config = dict(
    num_hidden_layers=12,
    hidden_size=256,
    num_attention_heads=4,
    num_key_value_heads=4,
    head_dim=64,
    intermediate_size=1024,
    vocab_size=512,
    hidden_act='gelu',
    norm='layernorm',
    norm_place='pre',
    norm_eps=1e-05,
    positions='rope',
    rope_theta=10000.0,
    rope_fraction=0.25,
    qk_norm=True,
    attn_scale=0.125,
    bias='all',
    tie_word_embeddings=True,
    parallel_block=True,
    init='normal',
    init_std_qkv=0.0289,
    init_std_o=0.0,
    init_std_up=0.0289,
    init_std_down=0.0,
    optimizer='muon_variant',
    learning_rate=0.0194,
    lr_mult_o=3.0,
    lr_mult_down=3.0,
    lr_head=0.00671,
    warmup_steps=66,
    schedule='wsd',
    decay_fraction=0.59,
    decay_shape='linear',
    final_lr_fraction=0.05,
    batch_tokens=65536,
    max_seq_len=512,
    doc_mask=True,
    train_tokens=347700000,
    max_steps=5306,
    dataset='wikipedia_en',
)
MLP neurons of a small language model. Each row is named by its layer, matrix (down: output weights) and neuron, and shows model dimensions 128-255. Each number is 128 + 32 x the weight over its row's rms, rounded and kept within 0 to 255. Numbers have three digits each.
A block is one neuron, or neurons of one layer that tend to fire together. Before each block is what it responds to, as a language model described it from the Wikipedia text at the highest values.

Description: Word completion after h/th
L2.down30:170186081161113104126140123134111142092135074129209101121143120127139144095127158124134122142080052030094116162226154128092170135131148146118145110128128119179099151136084147177128089102114214119128114139088176130136137149150098087099131111110157071166150101150070133152082078114142137126050142106130086170125134119169091127141116166126093131191170173144103091128100106095111141107153
L2.down91:193081146106148128119121163101085166126107152101163132191138096116124179076128095127072140158099158198086131149139157146107162199136118082180115144064080170140113162137129165124128128128088115193107113165079135174156145106148139114103097078142171035126161149138160088181168111104102110133134136134173166153139141158190125129086138045126103157111116129068193213166119073195125163061121
L2.down479:118106140142186166074102124192113146122141208147127161140122140120160093139107081134091142168098086160087097169154125111158109117143127120168149148157123140131117142169155096139136152137176197111119109140147145109095138161146140141092103144106099067153136135122119103177137069121151187171138156097096119103120138162152101108081104115161157196165132091159106120139152094091103168104085
L2.down655:127166123125115102117152112098089154128137115123103138128087135121171161108114141123090081076102116129099156078139162146109182130093140113146151132098090071123069171100105123090171161148158191110081127134139108129114147111159095118095137129095108100168115122134121100115079109082226088101102101156089092187165153127165140165119124101174120149133245109197150134190141158152142107115149
L2.down782:113097099114197145112132123086098097145168081089146104084176092136118114146094149122112088129201121083110111138157107146082118128136115116145091120147067140183126155085120158095171145123110114100151131112136091088159141114150161150094141104119147136120194073077104108096118082120074111125082138138146108172155131096073175131118163226131156110106131135161112171109163042102176146153103
L2.down789:086077105097089155096117119123107178153168120113087132071122151187080109139121111128116127172175134110123160094131077121098143150052143017118158080080105129135130118125158150147141200110111138158091088125155124158068126177148120105136134100147120119117121148115135151150219166129177093109162097150113115153141152088145130124133137146070162113036121209071102126208143134121065076135098
L2.down1006:127124160213119095146074168153200138085094168183189180078141157137088110078116111123168168149142029085054142106096159159099174137072125133104139150105149163117102124137111101110161203118132110116182113136134132099144122136132124063081131113153130077089107147177145146148116109112115108106099174144143171143112148084143152145107177204119089100115148101101114131130164122122104125125113
L2.down1007:158099157145139138125128177153077152158141142100145071126161125064137180102106088114101084112120046131102098132170142156167162184174130052121118155121104097073085136114091190112109174140181139076150116097132132142106104150126125077119065088145146149083107129181089165120119123148121127109110166116143032138118102079111193136127111084112154106183163147134099106126142175165110126127140

Description: Third-person pronoun completion
L5.down139:121101196141046117120119157145084155059106122173189101110104119136139074120158049101121192072181087121067174130165160142169077124144140155121141112134130160181142093120130148110130136143108118108133120176124156117162075148114138111127127099131169085159125116144143080098187055143140112139101085141088146122115135072115128119111107157139122189140157150119156211089119096172081107140146
L5.down344:178094146126171141128086110113079115164066122106091128122130146161104108095105141136106198128082114146105100137153101124176107157167146139144074122159159125116126100097165155116106113123075185156166156180117138120138099136133172122107151129194122149147183127114194157172180075180168094124080146066166133103166113177106155169089167130174105048143144127117112156155142150103125129083138
L5.down347:132147141053092205174166121152082161138155120061097170128169132142153136105101117153128125189135196156028130072146126096134153141151152116123139154138119121141121144132186172121119147074137095136065138133135109089198170149115149149063148173135118144182089165178131136160105130112145128092123056106096078082161124122113142145069072131137122120134125118139085133255152151088142130090148
L5.down510:102124116123108137154174176117140084122104141133140165116145135143110122140158150100115155130132117129107109139095114115133138152198141111146144090146131170096135152145124134101087163143064137152123097128124100083146146182084147112119126175080101148149167128118130094125121143135098092127063135116200085187182130120142119149168174149134084179169179131125140111139111088098130147143115
L5.down605:127157170107088141151160046122111128072139167112128166130176072165129137144086101050124099164097113115061097148143163201134202124119129105193104115098150183133126094166147136105121128108154112098081123148171120067118141143130196141084161169148140136109092126170136110140143114113142087158102144131099199143107110080158161091129119129100135120152128168076138134112166140163124045168125
L5.down785:131131082095158148154131149067103088125178133145162165113124148181120111130132158114176106118160110128063132092182099186107146110138091119113126122051153118154130136065121191090141133120098172102088133114061186137137115037112107129109072166108123132103098124081091122124073135142154083138095135116192162173148130137107164144108165196105128175123116131098145190162138084200134142147161
L5.down838:147135125155122193177152127092108174131093104144171145112144170119164086126116153132114125036137134132090078137166119172128176045093163154136171131140163130091085170098086132144169118122128096172052084186102113146141150142127144143095127119121144097148191101129152122108128071147157176078132053133097064185110111107112183153106161124200094102071169136123130135093105128170158096120112
L5.down1022:172097143113129127124126120112150066123160109125112147107185111097139133131113133134150164136183105077028082189156159134128087109158107170122119101086112150142126092172157133073164139161078132102137189122124116086130125142100123107148088078142152109164145163122148130145157145099091110106132126180216108157139160143197083140072121072118123184099142096131105127110143060157144095145202

Description: Mid-word consonant fragments
L2.down244:143173123103108137159101101118184133188097120029107138170158107045135105160160123128148113146146126094146135188090163145128071143150121104129151114167120109070135157074135161133136136124125143160175162137130107134095188111142138079133122113091099138153137135138078154126156115158165131049114208146119029157141082198108121145138129102098167118122137166140156121117114054142075072113122
L2.down398:142114155097134122141115115181119089156094107103159068143187053114105079093128096044127132183141101087149183147154112170126116140083162144099099146182180180162115172180083091200147120117103166167099093139111091071103106126119151142087107064133118086125153138139135098101083076116144188136133116133093125092194138143126121139102105151081093099129109140163112166156123130181091146154134
L2.down462:149173172059165120163116166114114141057069138115109112098211104111132033161086107138107047105139134146115083097154134130111183118174126156107164123066117175144108137126107124107099133140151115151153148086128121124083150204155079120147122140143153064102122118101142083068131140128136119104150095110182123191099116068121181135102143160115116136152091067082139096042141074138060085178158
L2.down464:139081160133123113085114126164069101138125128139144120153145092143143113124134104129150129136164127130137118118156181219143132146150145097079120122149152172118156177056227071113148136177113127156130107184115162076147080111119122149194122128146159144166117087169209146150191123081127127083108123135112119106154129117149135106097070071131138155131078121125169098110137156100180075178146
L2.down549:119120159109176079135077149136140076088142151195109084182090048131180101148135076075112138160184169140072165095148128127127065144114126103092156156118124173113093114081148112198190182107095158146120096081114109101152125081147176094138110118096177189112138177157114125117085061162144143094124141104133152206133118116160109120119115092123120119166122135149119103075155163115121068140088
L2.down645:133105093158138106144125080073179108180127164156107114144158131089166130127153156180066183166146105141145202112182104167124030116112135060141158123127112115120135170134151178142151142076044139148090130087148140090119096118137106086140171094174178149112141122113122086163107149161135079125140140126131109150179084168129103172157161149072129111134162072094151126141152201122118119096162
L2.down816:161116166132163194103139159142128085155118128168140146119123131102138178098218143160102128172147141131156137060155123161114137094047115140149083152076157073153099119163104097149066136090128122164123113106121168127136086132187109059135105192133112113168096121109149114114090177054185139120097152156114125163130143182131125133136140074153129133147168189149135125108208149164133102101132
L2.down963:109174126092169152143137086155134099117054113090151089158103177137163122169141134151126140134112134101093133164128155166121114085093142114156178172144181166034114155119171133164186138146111176129065164107102104130145137129136164100092154099104154165070098174113083088159140107141156090144147158167094087069170170135149077138120093123146113110122154178120159094131126082147142108094153

Description: Pre-verb adverbs and auxiliaries
L9.down285:097154075198173150134108118130159168101128111130123141172129159107145083160135137090096141111158145136098149168143159079179069189116156141101156112021136111136119143138098113189112114180159142182128140144101146161069095159169075128178107050097112112132159113138092104095129120152123179129109112116176081157097130119142182131054135098054104113103105202113196133143145145121123129079114

Description: Pre-verb word endings
L5.down134:163130107116104113193144157072152096118162133140047134206109111179099142079118129153140138149169183071123120135130029127075107144206151083140161115104091114153078172125164141138123112172152136131114183080095207177068066110145115159167117136136138147077119131191206148132182104121140048093125138170165134149101112119155133149142141134116193118174119157158160159183149119147143093197118
L5.down170:143128143091159118202126161149110115160143170142155140149138057166180160115077136081162123173136170170117164119149106138113110121064143068140152145155132128139124076109083092144160148084140118132172103118161154082083152132202083137130221125165157107087149158195113116068129080153164135114143130057138137087142043138154090136109173114134147094119102141097170103158174127110151111120143
L5.down547:128129085138157139152131103132092139119118185094147062097132147122144105048144130072137098123100155147064161114114118134143146170125127138131127155125167138115140162111081139142164124091120151154106078087115161215128081091160078178086173180137095147196142136111128165155153162145132131124176131096133119129150070199135096123064157123076100116120118152114166135116090096118119089121094
L5.down594:124068168144123172147127122075110105099132105128104109079140102116114155153185162065118100091085096131070214103080137149167136155169125137123141120158142183125147069145135134101178125129125112114127162129116143112106102097129084154156120161183126092129120078172100120129072182186108095148136183151105154134102099133100075140112149113138096135167147119112149187169096133141132151168140
L5.down624:158136091163084137140136186114125161156103143146166107169165146133197156123093169123151096145125139105133154128205114094126158201154148162141087147118108023156153083139141109100145146113142114110129165172156110157118092127140091116187154158143124151149094123107131057074151133132128132095143066083186134129119096112115161082132083128129125210058123112067157125195161115163196124128104
L5.down924:096105096128157169183126117145115133109127198184141130160105114171149160158137084108160104183078162144090149129088090165111129132118136153118090092121141083079131155073105124127141136097178138131158098088165119136131163094098087150159105191119179125202129105143135172116188097110081093130169157120133116124130117129149052143164159158080132147074105144167085170123130068164079087135106
L5.down941:035113114063125119167171162122091115094104217178145115117162142095150128112143171144147089121103180160107176162137111106111160166126107163103123177191116108109090166127106140097130133106148125192135093096147186115098128128114115185094160129121133083141147108151149135098150138145149100111129110147145153156153037109103094114114113166127152147157126126142076160170106106148115056119133
L5.down998:105093150098102155149135047100162094131065105097100107107158197125191116128157134173130118081154146128093135120136089168140163206125107141095134111209174141078184150135169130109093110094139089087106113092128111103137095123142114088114144119077077133126118120150109130150095107079116110132093135121134092119184104154135164124166114173159155161150102165176114033116173133121156140202133

Description: Mid-word consonant pieces
L5.down112:153123130137087092204123123148162105159132116130162132094134152128111124126112124104114111113115167090118187148169186097116050178104137116142086175168124141132160124078129099153145060179139143075100131187123120098128150087110117088146102159068124172097143177170131137117156128159087100157144164096132118115176158142197183121110065130135181124120146073124166103107140094143104163132136
L5.down307:144145110115114187141093149136124116121139132149073161111122101170090150072166154106049149185154131125175182117108137150141134159146090174134093152166145127105071125138139123166157114110133137101135136174138169108066113209176124074070153130132154150146120121055164177154212133112070160126119124090152096125118153171113116138204148147106064100100080125119075167102195114155072141125121
L5.down353:038183116100090096139078111125109157171121095166115110126187128163092141097118138165087101126178162134157090143090185138120164130066133111160126131107120100126097096116123115044166125152147123185143199179151131057108113117125102141078143165115149173112035125122036116082124103132114117150107102172153161138138116100118118119166172113091096136200161154132125139121131084180129132119096
L5.down597:115139161116121174105111134103138106133184120098140120156098050077125092101160191097167251081153213101110131094159153156088069150124116097130081150121106126108168110115170112154060136184185111080152090144204123113175071158161142118120132082144114157118125138134135104144104089160098060122099172099112077151110137131137129153180089153162074134118127160092102139130114097118128068129171
L5.down692:171119137129151120160126139090117131166111161111112067132147116163157085081146125144142125102127081138145111171173109163159141168188149172125108165096175186103092123078127096133107074099174157168160127175141122162119164151099106083062162117143100164140136122081111150143115134136094151130095170132085152119125107127144113109054110135099131175139155181142133178112125131121142155165117
L5.down709:143120153074128120134114099170232109143171118138175152092157130090118124249150207086084085120151107143094179094101174217124131176102168119113103153111120086116150153124166153133158126148047119078142134146162124130113129075126191115104103163105130179123061177139109115142156144157095095115125089133114123130175131122083140129097149065109129162156098108171121195127116126087094133185165
L5.down755:205129168122177114137104121143119169138152102164134129074183168180161156104103098170149117128105139125124121139157121175159058081105151120072091132168205118098185123141133144161129125127104196110127170185168121101111075114086168101078232150145096094111148139112168143155080117097130080094125105110134128127141156141128130101122084101150071202122109141156081134160148151058126098119128
L5.down820:145152116119111125101147092135148175156128137160139093156103153125092088148127140147127145139169100149127118129145149088061130156104159084217141093182129193107142109139148143130208070143113131154134111172113092107130142123104165104099191087100150079094092147083152109118149102150194142123148142093172082136135154109173075125120125052163083153157146118129103139102139122102149166115123

Description: Verb-awaiting subject positions
L9.down680:134128096118154142110143104121082139100123181119124088139167152134137096157213117063149124103153149137166176063139079103140118079124171128127148140111117112109057165149142117189133125133131129168091139160099112165078137137161112096128115105136126093139099112065117130088208141081178114115136125091134084129107176102144156088125161117117130088098176125120143174149160120127117060051139

Description: Final piece of split words
L2.down57:164097173111126104143187109146141086144149126168130103075154116145104161128114077136142143115139094143138185108139119201142154165104073083022058124108145099110098139110142096117109161144125137144152143105090069164112108174173079151055114149100154117099143188112106159150103159094160151071120077154147148175131107127132156119105118134144154212147147161147112119182113124087142111123130
L2.down310:107068077113144107117091151106111173124176198129155135134109166126115150116092054097193111140119160097028188161130150141146085199156131113121129084099208184115140125080099119101140135184184140124110134128173126115114077149175141157105136112124163127150147195085117126094156114117179137183083092107113140138127137125126134114147114153071136096151120100170142194169143137079169083112155
L2.down475:108153084169132103072156141129101107149191180161105126153153104125117104089165119129127171052132140111106101148117149146097089123142093138081081158156122160127125184209139105114130143179113140147192098099087146147133152188186147163134110143156103144202126074126131131157159118134126121157070190184076105048088139158151162129087084114119147099167098146113095130120153154143125114137112
L2.down531:105119109107148089110096079142062186142122176106104143161078123111186138141138146169141139133108122102097153052131091146103101135113104118170108084102099137147150146101196126135126163095128166148148139128125127149162068149146112120108086118150114145112117133104106104127161122170189102093118045163157124135110108087100161130124131150064223094123114184141124096132196124142147133086132
L2.down546:160135127125167149065135136162129164122138072131131105166133154075191118106175185169093145147128113114080120076137121134135163137166121144123160085152151090124156141121100123043084178110127130170183125115156125087119170136208107145149082139185081124097116125136096050099176163080123124136153103098142144166088097141060135098138088118134077107126145139154179175141198087147197139134100
L2.down889:141205129167134152150114138113110102137126075160083088154138162118145133155137085072123153088121166135119140152176055126180090127094147147104096155091102122156168132125125149131130141127138157097109047157148147085166122146143149109139121153211189105154121086140110140122134093130092129102164151060167106152119088120139106104102116101124156119031151145145140167158166161102125109105079
L2.down901:131120124080085116065137118171078132127160108231149132193094116107154083129135146136158147132126145142121125140163052140108118139110064110146088156090150107159090121224118109085177203091127115107168169123083122149102152161153068151135120167162120090121128116110078067113131055134133166165181087121083160114125168136124157136136066098123188128158137165170091113151099124179119092113111
L2.down917:113120113108143119146130084156152136170157073087124150060103118097144110133113195074115200073110150105094120185111126095117106097153165160088149110166103117106157080114128134113108124115140126089141210123124121110180123141152098086166158194155144092092181036110138080127146177076070144133139117140124162171115122119152123171088101207128154109123115122143113158109126126089150173103156